{"d_model": 512, "n_kv_head": 4, "norm": "rmsnorm", "norm_place": "pre", "positions": "rope", "rope_base": 10000.0, "parallel_block": false, "init_std_qkv": 0.0287, "init_std_down": 0.0411, "beta1": 0.95, "lr_head": 0.00943, "decay_fraction": 1.0, "decay_shape": "linear", "final_lr_fraction": 0.02}
MLP neurons of a small language model. Each row is named by its layer, matrix (gate and up: input weights) and neuron, and shows model dimensions 341-511. Each number is 500 + 50 x the weight over its row's rms, rounded and kept within 0 to 999. Numbers have three digits each. A neuron's up and down rows have the sign that makes its largest values positive.
A block is one neuron, or neurons of one layer that tend to fire together. After each block is what it responds to, as a language model described it from the Wikipedia text at the highest values.

L4.gate197:541511507449569516507547409442521539476512489537465503458614455465547634442583522510557495555428448532570582518568588505461509522557447440381473581472628505499512459525611479515459495541441452454537588454454514484556511409471595545550486442547457397477463529537445568477578472516630630418476463476473486524530522457553530423512557448518503504464506535575518539486507562517563406436505461549474533563568533514479484499479555424443426454644560461552429480519428522645534465552468481351563536459580519485563487527542
L4.up197:464553480475436447523546441481494423518476534507592515553475540498491475553572576481539498506509561487484467500498550555425495538500416442484532432491408458374530505538470608480481472575562560526554487538601494528500461460562535426512564458387535477544514481531476463497504496455410498508514477395430498509527446604540519397462522583395510521478516490537564509486463437493551494507518483477486516512573429474600551441533587537548515514598584508486616492522496464480547509423546586496489486486473547533581512496478
L4.gate296:490560541503557430586480531569443477473555430502559466455543551569486585456556516587437539463556454535450498516373465494464518553467493535512432523524517395472441511544509474407449533553583530459523439477494575477562499376452498476572494580467585496557540517477492425496478474530395472427458519420523529495468506560503457447486473558527474487512454559446583494493576570505631440516463563492466492503587388515480519481411466463540461492513518475419522409457507470523523476559491607484490477593520435560464543552441
L4.up296:612477438476516526465540406510437462448479408496470458498492535520584459564507464529575451439425341396482434543433485494488533500475489437486534422512557473477433550631418469568496455451528459518418499589548592466512465435543524529501587511490536478563429593453513607487503560540498587501450488468562414463471526450568560571527478452527491435400445515503439538486478493572556557517482491396461480535525489469497491605511544452446440515438482563574525577489516457543481502465482588467385512496533529443448442493524
L4.gate327:533505555434547514441488500570446505465457497502462382414402530536475459540411487452524512484458547594492505437456506510548544545477480550464432462416514425429530451574606433414470472550536420492493522421514495555490562482513471517527530512443560419507558410453450481550452540510517453526593473537494635588493404512386410506469517581446468502480461493498532530533440515481592473608430555407522479552537498468499510623519472509534482489471531526506508413468473483566467553543537550486545529513527494562533486544525
L4.up327:540551594500600454468511530573380499490474473520536511456495484484512531499497555488469506426530477550575493530472540578452539509474428552472466460384492423430492461486451476463474567464510502532511507492550558537532618437559470478437544502391586456478571467477488540535513444487381507485475599494415569506449504528432450444494574557499540427479493531554534560506471564486530398562487578464494498589580484416475418591544527433495536560495531471553477464527488418612523509567546558519541459485496548551495497548525
L4.gate560:503509561365521460541518545556494503555507470487587415490481480474574506477449491530491551406490495503484466374453561559508572489497459537406435525477436474426576493486613523525491496542474504508496553456404481575561497565431482502486527528540536483533490424431473563459488571479557452510488476510380574471448440503427427441468508573498472490511435484523376489540374547531619471475496537510450442504582493535542603563487561518556434639511452511625526464513435550618381428569496555415456538512443534405494477471508
L4.up560:551514483464556456501584499463586492483544431518514419503526467450483452426501576567430489521550509510463557524397528563519485506556463523535438469446444491471550519511485555447465516542458501468479598441522509482547512422572544525505598506416546467534483476511543489462516485412559503459521496526519509490388471528483491551483493453574466437513592507550550491503418525508505397537515510438428451552458537474550453401389462466478503469554510568430523540527512502605392488445481603507549526450576499521504446535459
L4.gate985:505553509593565503484473527573566480555423395497487526474547472482489650434383510512518484445489560412593522452493522411454510504490460559501547504501492446502444534497566479503527495569474470468474536633432510631489486493523461462505532447528486398475563502451407435481463558523561532525473520572477453570513472481488464578485481508539554438451478622471526527437468516527506410595470530481562468518543440472503519504582458607598518526441563478474503515428514516535466570497595516490484479365420499447468493513534
L4.up985:468568510451567550484475516530461539476496483380489455523467497552490594535471374478521479468457437564524504514580553512433493487514509570496449441485480406505407538564599529449539500529567364498533465493503458609467536481498470432453476479497474417519515484461488448548440475510553511524452504530420448508622466518528511524549386529517553478500587399376600617535519393497531475490505508486517579509567437584422520572626460523519514541565496496387484486450505596419483569535423596437501454511467606560519467532602
L4.gate1185:529531511530528532458526534522477554476525518485536402437496455520402547529594507476502474464585580513625487460459506493440436471476500482439554590430518481576577383551509432522529546452551519437512392507395467459462428466455456500510452533464497462507493441471463499540452541446468499501457546504517483588561521565457474514525595494439487453480478537382504523455526549466556514503494465491468445563560537598547574476502534498422374423448438467495431508477519527541486525423538527532520516529489588467494357479524
L4.up1185:505524543474531556474405613496565486482481496502481538547436540418563574542565545528452522484508522561434525493507558542460464502465457602419481473461568522414551544550549419420419454525448493547435457492423506535395424540578455490440586550515421429462572485427486550412455474362556463566547524467503444487525449518527444469478496481556475521419533505509600515610546546489531497587451490538570565409486492462477451482416523541446470541534616389476500488424487518500562494595526440547419502472577545516515495496487
L4.gate1272:557521508552610413482486406476397488460485467514510478509507505505491470452379596569501540526501542500523553439473517538610483579520492495520497496553427471520591550544439532490503580471523512480568510500501567555443484498510576487506646494355540486511453500404555544453498535463592549429456583436500474531492450547458492523436509555430459429411470509555407542565443531418616573514514498489516464521468480563525501481462428428483503527586512502534479499471477509429465525516534528451634550524513470522489492503470
L4.up1272:448521504570581496535447461532389575541499466485485534488555470471514359482502602528539531566540555364588486414531536537512539443490418384505435566546528373500412520491475529561493479499427446527511522485473490471506445454443493544493442425507475500576517443463565408494531482381524484456479551470395439455462442546447510476463501498469512586461437476478548472416421549445559432466489501433485593467584425512444520566513533490503438499530488555471539539532526544589534453563441628501444492510453583553455408555484
L4.gate1338:495495422557538496420473446547413527589442503498504495514616439447568530486550511517525397456464520504516567475467390628564407438467506524469483615553493476537503447535492599502561515446443383488576480455512526489501493540456497457503508405416485480592497480429426481515469574474500512408493525507508492474527462565441378490462467473495552459377479567494476528557467527489492441573445558560581496544495484528454508552520591459457526511524454617576536498360468458482495523538569515490578504592493520437516545531426
L4.up1338:540538596549555395441506498485559415580504488568560576505522478581616479462584555602560478440487563529481491446472574566493442501603481587515501559503453436488550530558462506560515597507497528613432446484510596496552455390449475567491440618556506617545500499519401463579500538576480466426539414483537504541536441432509450575436461478452482519529368551513468518534532550463537505524506577475568433513494480540561526439507527498480499515539511510439408462546515533463476541531365512523475565528537551558433586539443
Description: Word pieces that finish or continue a verb stem split across tokens, as in ev-oke-s, exam-ine and overrid-e, plus whole verbs or particles after adverbs (currently houses, pointed out).

L3.gate930:530494533575615486426463441509523565488511535429465503407482527457441535490442476510517441473548475478485460478515467476443515537421572504530462475592476546475525548532440518507539506489375382472467495576470498444456453475568512477484493485461563538479532515548457428441562594536541445404471585375559470473373440436504443567508431537480523469515449469520508497585498474533438437528481450481497510474449483407559479494529582526572442573485465470445464541405494487553461521578455567539555546422475519499513495536438
L3.up930:565467523436456473529369516564554558477475474587418531615496549565483481520476513524538518527563468435554523476474438423480544532470579463420517556503455451446457500561523527654460520491486494523398517537637548538543592474489475588506433456500489577521524456502544512465512552578504532420472507457456506460516573440479469487459492574442420512513468525508517471527563482588609539464472435489512510455502491456483481547545469464450465521450463447519506462505538519524490498459434450522577516478543424546553443503532
L3.gate1015:524494466489490421483541500541518589503415501532568470422547453519587459516434473478571527453449533422421515462461547495547376511560465486423414466454424461470474478474506458587541481418521462442543471368492598451502538406503479518543564472515560480579481424504520523471489446418528551500536564426574549513483522467500437486521466492498517533483481456490505579534533454420518491548550559492389519547521424532470466484559481426431451474583539516468525540452569511574541460488547478518454490391663510491458423542400
L3.up1015:525495458451563441516443473487373550472447531536558479522514503551506560498488481568527508466522502564544548443563498581535442522513501460468416443579441581494511432489536517508569529530335478482544567536491572534421509532588465504444535441416414575525489511461461464467632505440541494544453498463381475525471492405562510490533485479510472524511493552465517633541502563493529553510501488590396428440455565458496532500439587441480489537429446510391491497565481517561414537547534550423565463495445483400494557521509
Description: Prepositions, mostly "of" and "to", fixed by the word just before, as in consequence of, due to, because of, accused of, attributed to.

L2.gate98:489359448475542400550544530489568332504471478441446402508474389388537460475440423527524558422586509514469547522464445455486463498531556586494557476558573494460456459487505434407396484452481442528488456550477453373479484497504562485409471478540509543506486467614463535501386576495474487493525527527500454517572480466511503541452523471581506439502538473483483549530447529513519447600454551525559394477524451503499550557533430440455517448466588447557413502458527460376432526482526485433540534535495523497500557524575
L2.up98:544526519546571457508483526520520531515522437511475483516478486479464492499402549464432475524516455616596557536472459503440381519490465462543496407509480535536508459548537447443503464454500511535486510541443547434444530544499611495432486436469416566453472502507474519537424518414385465488466544505499522629509424447594539484456489455537595489578495534533496511532485489588531385565466524586545418509514499549537629619559489391483517479519579466540510427538565443485549467538471466460560472507475509549470546520561
L2.gate454:521501416606493544509532515501520586497507474416533531594551552522587546546514490494460650477569475499495576506516447490515537426502528569456578466498439481428456508503540548448454429464464530487457470494409532567455377484479498520348469541489443448497540539560499524582423526487480483512538623592492473590473477531519488489498474518546467539389544465486430459467491517558428400644526502516603513419553502629416468468550575480577549412579456482565490450529461483584499424496516510427528475454530557493488498512545
L2.up454:472500454554430561544507580434552508579460506476562545470436524537507507461496456503442464494433481518509440484582368532523460461432504451519537342617458467513414499472614489487534505507513449410420455490427491472508409474427482402448435480571471542544534485586528531506448461550485467482536477534557554519452555533473478596511508508530467440450432451527446482479548497491528445543486555478536581432549509520501543455624554515457466525575522532502493435515489501548471455520547543488589475520447465474448603403401
L2.gate900:553465596538501478457497437487530525435488416547497464501531526434561519529488502541411551494517473533508528524610509582513478499454520499532586442385372431497458497399503494432505473485494534538484466498505536504434502487361573475446459484507508490467486443498418503455577565613600406541548413483514403517542526491551457572474531529573557505504434475477555494417451603507554480493549426464434545549446534564531604541564476421509512419478481461430426465453453465421532452646501528528468422520490480580529462518447
L2.up900:605499511495468522447582412529527449561472555463541469550476567432496541341499519514566582460501513512480499440495522548404442567551513534501485406475456560449639542444496441556509428556487558492490483526560515477501478498534462499419477496487466430476504463596516604457459542464505460484542545463522568497522574559542391554547491463594485553621514424457550455525422552524471414537570506496582569462452537525634604414529545471459542473471566414425505458481525485490517510407509483529462429488464540475518524503514
L2.gate1331:616465567548534457525523560542520498558484510470635469532447538402497565506504577578532566462512465517513618449498523485518464479531508565508561495553493488492453558469451480469529531440549500531483468480489537561442518470535467431538436582484541455469494548518504493491485536589438499528529499439458559466490563452470540501454552455533518464477653455514504474487504550459527523431505447586479562479423598503455516549600478442541483527504566520466577510609502512465390571602523434500462533555514461426554519574526
L2.up1331:562512498474654581453600520474495476545576461526507499464466483478483535494483577473531470573487589478403562456516511548444492427452601514462431484540466554443448561490511549442499470465488417523447463505428574417605435469509492500486558503519458581458470458521559549485425423519533554551545421507527509441395547554578537453564537480562516510559555432475434492559489521539434405408467547499476484432486441518492498587374518548569460460479533531526499450499549437549478470539427465483501496498538467500476470424441
Description: Nouns naming a kind of work or event, often completed mid-word, such as manga, poem, book, film, Reception heading, election, documentary.

L2.gate296:608526487538481514412488451530497512481445488516482490482520473570492564486543587549505405424479539493436531445527513494542474393478460448541481564441482515423514487582538439419493493555526512517418462429488511415427435479466561475448591455545554484523520488516534506556496528432561503442539515441436504497511483449451511433561491516557530547488446537546507448488411573523481473483526452465566500414508530515580410538534519552701546580462541556484543527462513527523457519506413467505563532409432529497519516541518
L2.up296:550612504480481568533526516566466452510477507497495425555505351539501628519489506480450441495461507495531572464396529636572534469535504461541477538522464517397482491546434529520447489547456538463483416537554471444432414505578469614441536438435562499440527431455544455553553520516406431451509553472513457507514522552611468447450458475543492491500497616568378630481417512521476495456450485531559523469509574521487498529491521458457457521614410469474435440463552616543437495511422486436489470452508544476421471523543
L2.gate388:528578481505478463530519436505471503607421469479495478558498457557531623573529512558489536393408498596518524494440503472500637397568440506515483588464509498468471486512604521467498504410516524471564464506503464490535493518534506516513583509433540384389500519463465511511481495369507532500516450594533497565546442471476404484518540472531511534465482553497501525509437537534552510507543572497499534482428452610556482580543569492474502498465479452431538504384545506504442432506492529484462517493485488433457498559522
L2.up388:559523525438525490596500530529458600490503566433544501466509553407581527505481524511614494435456605480477473498439478567529546461506488611521441597469501566406519461446551570453475483546436482565467455519480486483495501502533496458437530508511533408531498470463438446465630443463471535442527568509448417571514551566474457437554514508554571439427556541429540461447477540499565486465529564519507441547539557499476439558496535415520411470482480472474465472497458554516478610565510547483511458541496380581450572501511
L2.gate468:549495526533520599481512447479427465477431431453489498473458518405547520558486495456495393504463478450497524512422574550484522494472507533494500487408486553445459484503517459413451564452482530499502491510516491539588478530593492450485572534509523424507503403509489474558565513592518525477577546442401558482503429434487461417448481531436506502524541538451566559508530437610577581559547469462521522538465596553585462505532480456570560472523529589431438505475500442553527548577511555484599559498542496435474539548483
L2.up468:474513492435499588452536443477442403532409559464502492498424453470502545536482496514496562542477473580565517550493476573477524501470487487559483581414524527519501534576540498487474472481488554440551425492483510543533472452463411587463469515437554444454549575465424463500436549478578577564528591494542503529457447463551473551423375482484544512553538526551538530529541502521561465649455523496500549503481502468548488551552527449516572492382461589452559415430498496540424518515607471461487493451606431605523428471471
L2.gate559:574488509614496510450556570459468572516450506592571439394544595441547513502483601516487599489501609467484515520501539546418439482546457592460517469509545458434461525526531481407524517523521507466525483460575485416493495461505487477590514517498452507457468465414485461502473555426470553522472562523604496458593484497473439542517557553561566468389449565450552560577514474516513474467504446434551503567422510523479568419474453535480508472551568510600480481504466464500490611493530373565471416477453559559500469503591
L2.up559:586518496488532563499501562544475606501425502606572553449499510503484497526558548548500509458520513509554465397519381451484584478542536486578448508494478504467576516502522569475543505487552404487481498554482534455475409519521525486512546471460461460508526535565618337465432537466430539581518605466610456505550528453512505504462441547483524561521485622421609596638473561557547436475552437511568507565488522524405617563518476498560528508447493505562467500424452436494535583586514488503527515401615523494487493483457
Description: Final word pieces that complete a transitive verb just before its object, often describing or studying verbs: describ-es, explo-re, exam-ines, understan-d.

L3.gate604:428484524520514429490481462511415573491447532531448526564515485543561359561501570467455537586605457480536486525464499538467424502447556544453496537459517529503585483453584533463594538514468531498446479542431551440470592514474478469474469460493428559590497523474492611536453481521513481487561466510527529583617539478451534488556448473531482407483539530482487448454538558613471437516554530563465459458519475452504557540450471504506448457555498518504437487533474421436609517386404568449527553490442524475508430499459
L3.up604:490542535518501503551551434426458582427463505529452498557533568512507405479519504392446532541440520599592425533497490516533367455466494459464481511517543479494552488538447472390372527512591568568552487555423577391453435502590421568482479500556486557410547532488500510536420472497480444504505387545518545486586535490515527464578485463451481541513549431496495341463518479535475486522571593491510442451459495464606507544456458441562490516480456455426454535511508587393533517471487449487538492417515583461563518496491
L3.gate1229:494488514471531526474477529476519497495448563462538425360601510449476554514487474551504506511468499541394425515526391446548486592448500583497528505570487481621521531472523446536482507442593539506453486451506447535582482493478547553441414521521504519462595559515469510560553512480468500511598469533511544561433445508491468465487491492422546462513491485518488451473583617505543536468479513492422629518487521450433423477490505587474514527588518442440493506463536579482482481519428464504661534493412413471457543494511
L3.up1229:504449392510509457523574499543547468618471465560441467488433480599448489498513497501508449418549471490490514444531435496457529478477559445483481499464531472513547515389487536476523569518532556472427438572384468505458506525494478569472475470499386523516529641486656583482520522435454436527485438519548532538471482582517503448493526578557578554462370550472561525416510404496503493428401592572513484558478482494523453515523415508529507505498501499490372513458496417509510447586488599397453527522432457490544483499472
Description: The apostrophe token after a noun or name, mostly marking possessive 's (band's, film's, Napoleon's), also contractions like they're and I'll.

L4.gate75:519511500472549565478520530585461447398550539502457444453480508486467552465402493534421577510465491383521517621467418560531509459424503495552516455556527471532399544463549487522557493454506582563514566554441555553461454526551464481495536505566483514527542465506572534511406488508536447528457518485614504492468500466350526450439532514494446421521584556490475523444439458522448477529517511540513448440495523529437426481494529597483488487529487466526572476530439425443538495489451481604509520404427470513507493376408
L4.up75:494409465473439435479538499495507531502506569414447521499482504472562486489538410462448521452538518449521468515429463511507523541450394474492527485498584448590544548577445424495514486515569462491563604505500446513515565454459609462604611516552402510473550530551530471453430540518530548490515466410560542523496463537570456512578466537415569488449501479513557500478490513509524458482448478498431484567408546552373483552526467465441476441466576410478523454421590496529501536489505464498468443508421546495482532486533
L4.gate219:472425564547545504464518495539533477469553493558482499503553502531519465536494388469528459505525549440531393471499575481518452528404488496539465462553482503486517484510502472538574520449522466487614539562471597514506473546599525479488572503452475524496531543496412527456499514470465402493437506462479529489543544389498537476531540521470346444460452495508508479508417523491530478513436537491574490553529546561378472510523472388410483381470525452495498519430555510444547537463473594518505506435591432475525500499519
L4.up219:488468565592507485530476511426526483557484542509474521566482527466469430456476469465530526418426530510533509482487618560531440459523499491486507411495497466509501540488475523514597505484469453557582417457482449512547587491558457432385468622549508557515516514520439514453491471541400496566573433482466479511475559425499555532579426486430412507458425512558514516419455561539549495459449413493443415581552498510430570451503468387467456409463473508505445428481616560530576490552520563433451490461528454512429510450503
L4.gate362:523476536527497516515505477497457616487482555544571508543486536471504485510469441570486584569523482493443454458519513466453472621566491435507406502486506523447465478528540577384442517519507522489526554477478445480427493485552548430440537559469513517313482507592507507541427472513375556509521464563517514482546524514528584436560554418544488522439459536464472477447464459530450457479520476444547492545533541516448577557464457490501531467501468539492431447497503528512425524439447417541633561351539365483526476408473
L4.up362:505526533496521463492460512433445558530481421465452525478442575484464542515457469573469549594510461492506409626527416512475453586461566441547447496553576432431529428497493514492499581429505492474531478499453428454567577522556425507450507519594534579491568524453458492430473370511543437559527459485523500444542441501572556538574406462549422461444574492451566505371473566438561423427496543478471515630443568403422574532403453422430453405527423589539456508535457578555463483521508546544586543506507460489446502475481
L4.gate470:584513516507535486543456454453485608486458492475417503405556544447487590457439527507478510438489547418447599438484513523432572559517526474515570487533581480499563473503461447576477510451481480505483570575470533565491515504527446472413528437460513422475568473587523499489550487502534435540524523467521428492547535535570540502511564485454471520461451522473486464485480421534475478506463602463443534391495394512470615556524516484478445507543491464486497492489577576401559502476435433463477415521550477557446467505463
L4.up470:565500431496590398525438473486486534516411455386482577506543493564513477537468471494508505545425446492570556426562484495527556512509454513575407526504500437507527449459514418548440520478526469538427510449426578465444557470473582526505553446531511504428505570593495464455481517503596502565490434484447556483560496527444525448449548445532501525537591420512573460515538449533412438558517456521558463562458500504543548490444492508516468500475490391499520434555582509507471487520450447475388510504448516480463505491545
L4.gate849:514529567540432446514443523441510578464487496536579614466524469480496593549455499498515499538495528518539512509529508601496391432539467487434421504465538452555457561455380565506463559467416536484495529429508461520485535436546514507483542543540495479481568508406475519393439501485532490438512507378436502490462371462472559499541523456545604436508559522529427460563492570564505529549556488492506353489518419497491510523546496467457546452555500474389445440496547468461544487546525466498549473502546439495543457517612
L4.up849:466545557543482389405512476399601449512434498600525451480380516486544581515562519460533572462450515499501561496532491534501440497526555607456408594464456584512526509483518585453512520474503567539511467488471399499569536455581604507458547507556478459468517495475567500442388491492533487442594456387575436441629492438549512435532529478500542422472478498385511457563418448554514462427479537550570465502476488494505529502539447473565440507569469504418528447537506497452460458499503419495528437526622490437462507532454
L4.gate911:456530528542519472510524429488498478515578498473518490538493482465516480546522458492489508552487491579513473449528557363438513605508489542545473367436565476546561490536449642539506436428539442476612471538362520441484507501583476485453494454514500554487493465460495449521521554547499476534459506493549510509520464405521497521529502502438542481482473461535500496447498483527469388507546524483506495524479487527513454422374506535467514473487601513535522611450521600414402460430488516505512484518529468540488498456513
L4.up911:586415466424508507502498533414485469387491510529499529535490461499500541484495513545486533471593575512504479391430543381451517527546459512437509483486543540439412579556430487480508467506501540477448471449427525512506488544497590468397451492475572519549622452562462496515442507479523445497564494618589410473581510465483613494613436450490526394469412519466524464514461524555557483481606467487480570503527451534452534473393522428562469501529516528533520428557451452480498483437465493464543451488500453503533423498424
L4.gate1156:441506610545474452497550571473546458500518479522460510508487489501481480493452602372559498411525462497557498529545418447432468545524518558551537472468620482527484491590453502486522485447526501431544474515398457437525550429447553530481524518435585477412496401547562451427440609431493479446513444450497513508506469420566516544591506455494533417446611564526423505497502570555465415469438507499517538485368530555460566538492466434520581484519558455449355491528577538484529644578404472472484494480447452483574534458503
L4.up1156:561416489619577454546461514380475474527536457481499490452558488491555600482572464529559497464404571454527494593564518467410544474468472548482512428571498530613463556595424500535539489411467602624491502579445510370504433413535575501410606484585505520522486553541558425539465451501479544511575467509531515489464504527534554618465421508436501556506587511500476552557484472507494510414457493569412514486487501566413564496447502509518535514480564523438531515474425447563483448481544558500592545541515552503578569436562
L4.gate1211:543526500524493411484455495499529634563544506506519456416469558443437492500537609492560418483467482502578583458530540427486570530397499496534443519499552490538552537400547561645531538421543373561461533396498480599463397470489497541524496480413523588518456496537545643408543465451460530502517509555583434593450417568468443518575516391506511540513474511560480360519560435539514528476472475559561488565468446507427558563451497433405551481512575555475504472490430488597479497472517467472556432556548487490524473519510
L4.up1211:405539525584519379517489441492458491564593533489529451572608522584543482503460493559475553538486486514473522529436492478507470486548578476442452616540543532517483511515505453489552573514546520475453543512518494501477557473427401624482497571504559610412463463582374550568462480457407504513463372517503453511545468467511492436490534463570493448512603513495459415440511456561444442565581542493447461500501513495425516529489498457435436554529504473491528593542443600529565512593483484557599552416471381512536465479521
Description: Nouns naming a creative work or medium, mostly after "the/a/first", such as album, song, single, film, poem, composition, and "violin" in "first violin".